Weights of a small GPT-style language model, trained from scratch on English Wikipedia.
Architecture: RMSNorm before each block, learned and rotary positions, biases on query, key and value, tied embeddings.
MLP neurons of a small language model. Each row is named by its layer, matrix (gate and up: input weights) and neuron, and shows model dimensions 16-79. Each number is 50 + 10 x the weight over its row's rms, rounded and kept within 0 to 99. A neuron's up and down rows have the sign that makes its largest values positive.
After each neuron's rows, "fires on" lists the tokens most often at its 100 highest values on Wikipedia text that the model never trained on. A number after a token or word is its count.

L4.gate135:56 49 65 44 49 58 57 55 44 37 57 48 60 56 62 39 59 44 45 61 48 64 55 59 73 46 61 39 34 59 69 47 56 50 45 66 58 60 27 49 56 36 37 53 38 44 40 46 35 45 48 41 60 57 58 51 38 61 54 48 55 72 51 49
L4.up135:51 56 44 43 44 37 56 54 49 53 38 53 52 61 37 56 64 67 52 66 47 57 48 55 49 48 24 58 32 37 51 53 53 44 69 65 74 45 47 50 41 50 40 35 72 54 55 38 54 37 37 44 33 53 36 33 49 60 55 45 62 43 45 45
fires on: "," 30, "R" 15, "H" 11, " v" 8, "Career" 6, "F" 5

L4.gate165:46 49 53 49 44 53 49 58 55 44 58 38 52 36 58 35 45 55 50 46 71 59 43 53 36 48 48 44 34 45 62 41 46 43 51 54 45 47 60 27 71 39 44 62 68 64 41 63 49 69 44 58 55 49 59 42 48 57 42 48 46 51 40 51
L4.up165:52 49 49 50 58 67 48 40 49 66 35 54 54 37 52 54 46 51 50 44 75 29 44 44 46 49 62 58 51 79 57 43 47 52 68 50 48 45 55 47 48 52 54 51 54 46 49 52 49 57 57 52 57 55 57 65 42 41 49 47 63 61 36 60
fires on: " on" 40, "ud" 15, "om" 7, "ad" 5

L4.gate372:62 48 51 24 54 62 80 53 46 30 58 54 50 52 66 41 51 44 43 42 62 75 53 51 54 52 58 35 39 56 49 46 36 47 46 32 39 62 52 61 44 61 51 56 57 27 38 68 51 90 49 42 50 42 55 56 46 49 31 61 58 61 35 56
L4.up372:54 46 37 47 38 38 58 73 49 41 50 57 50 54 56 39 40 54 53 40 45 51 53 36 44 50 54 47 60 52 58 53 60 59 67 40 52 55 62 45 39 62 48 61 46 52 44 61 60 59 53 44 38 43 52 53 42 29 42 48 52 43 36 54
fires on: " (" 52, "===" 8, " from" 5, "On" 4

L4.gate469:58 42 42 43 42 46 66 40 54 60 45 73 35 50 46 54 59 36 45 55 44 36 62 46 36 51 46 55 57 56 55 55 35 51 53 48 52 30 35 34 43 43 52 33 55 44 51 40 30 48 46 28 56 37 54 45 41 65 34 53 47 65 61 59
L4.up469:46 46 43 44 45 63 70 58 55 62 50 42 49 19 47 52 53 43 64 55 68 36 52 56 30 54 63 54 46 44 47 42 37 59 37 47 43 51 56 56 67 51 56 50 50 66 62 46 36 59 45 59 84 48 47 68 54 56 40 44 50 54 46 53
fires on: " |" 18, "." 17, "2" 9, "R" 6, "T" 6

L4.gate474:53 43 41 58 55 43 45 28 35 46 67 39 55 52 43 53 64 43 39 56 45 44 43 36 47 43 60 39 52 43 64 62 46 47 48 39 56 48 59 56 67 84 56 58 34 64 47 47 58 50 60 46 38 53 58 41 44 52 49 50 53 52 70 46
L4.up474:53 50 52 50 65 36 48 40 48 67 50 41 53 62 43 53 55 42 57 57 59 42 59 43 27 41 40 48 60 48 73 35 50 51 53 47 60 40 63 43 43 64 66 59 52 54 44 48 62 45 50 36 46 42 42 40 37 49 57 45 60 46 60 52
fires on: " including" 18, "0" 12, " include" 10, " like" 9, " as" 8, "8" 7

L4.gate77:49 44 59 40 66 54 48 29 67 43 52 50 52 48 51 48 41 38 49 47 53 47 53 39 64 34 43 64 57 47 45 54 42 53 59 60 54 44 12 64 56 51 54 57 56 53 42 44 47 51 58 64 39 62 48 47 41 45 50 61 65 58 45 42
L4.up77:47 43 48 55 46 38 53 46 54 55 31 64 40 33 61 59 44 45 54 36 41 56 43 52 56 41 47 56 39 41 44 34 63 53 70 56 57 53 29 48 37 36 54 46 35 39 32 40 36 36 38 53 47 58 58 48 47 45 44 58 42 49 52 36
fires on: "E" 16, "I" 14, "D" 8, "N" 7, "S" 7, "C" 7

L4.gate452:57 49 50 51 55 51 43 49 46 42 51 58 37 35 52 48 57 36 37 61 55 41 49 56 65 42 55 53 54 38 54 53 48 51 52 50 53 57 45 53 72 56 50 53 25 47 53 41 56 47 61 46 54 64 56 64 30 42 51 44 41 57 63 61
L4.up452:57 41 45 48 49 28 33 53 52 48 43 56 35 29 51 51 41 40 59 72 45 48 38 42 57 57 32 51 62 64 58 47 57 54 57 36 37 56 54 44 53 56 50 43 49 53 37 49 51 47 64 50 50 43 67 53 46 49 46 49 75 41 56 67
fires on: " S" 100

L4.gate169:50 45 66 38 47 66 49 42 46 61 50 66 55 61 61 49 59 52 54 72 50 34 74 59 53 63 66 59 60 68 62 46 57 53 40 51 33 38 57 55 41 31 49 41 43 55 53 57 32 50 52 39 60 52 47 33 33 40 40 46 49 48 44 66
L4.up169:51 54 64 27 46 40 32 42 44 65 39 61 48 58 56 63 56 44 55 65 29 51 64 38 53 65 45 62 69 47 62 40 57 71 50 63 52 51 71 57 52 62 36 39 48 47 34 55 48 51 50 41 57 58 40 55 34 61 49 48 24 50 52 46
fires on: " E" 71, " U" 8, " Mr" 5, " Ly" 4

L4.gate156:57 59 40 60 58 62 52 51 52 66 62 33 48 41 52 44 53 45 35 57 60 20 41 45 36 57 57 48 56 53 65 36 45 53 34 55 52 50 43 43 54 75 58 47 63 66 42 55 36 63 54 39 57 56 46 57 59 67 48 53 46 48 44 53
L4.up156:58 43 41 62 29 64 60 30 50 70 43 36 52 39 57 49 50 57 35 54 50 49 55 52 56 47 59 45 41 27 51 70 41 57 51 56 47 58 50 40 14 57 53 42 50 60 65 40 53 62 50 75 40 51 54 41 39 49 47 45 54 41 44 41
fires on: " " 39, " now" 13, " be" 10, "0" 5, " become" 4

L4.gate449:48 44 53 58 49 52 54 40 42 41 49 55 48 58 55 51 51 39 45 61 38 58 50 52 54 48 38 49 45 54 52 47 53 63 34 66 51 65 43 59 46 35 30 52 30 40 45 51 23 55 56 37 46 70 61 56 57 53 47 56 45 53 40 57
L4.up449:53 42 41 59 40 53 42 53 60 61 46 53 50 51 59 45 37 56 57 66 37 41 38 59 56 50 52 52 48 65 53 39 52 63 51 52 51 56 57 59 30 33 67 66 42 45 41 52 54 50 43 39 44 44 52 57 55 51 44 63 49 49 47 51
fires on: " St" 22, "ist" 8, "e" 8, "ed" 5, " cont" 5, " d" 5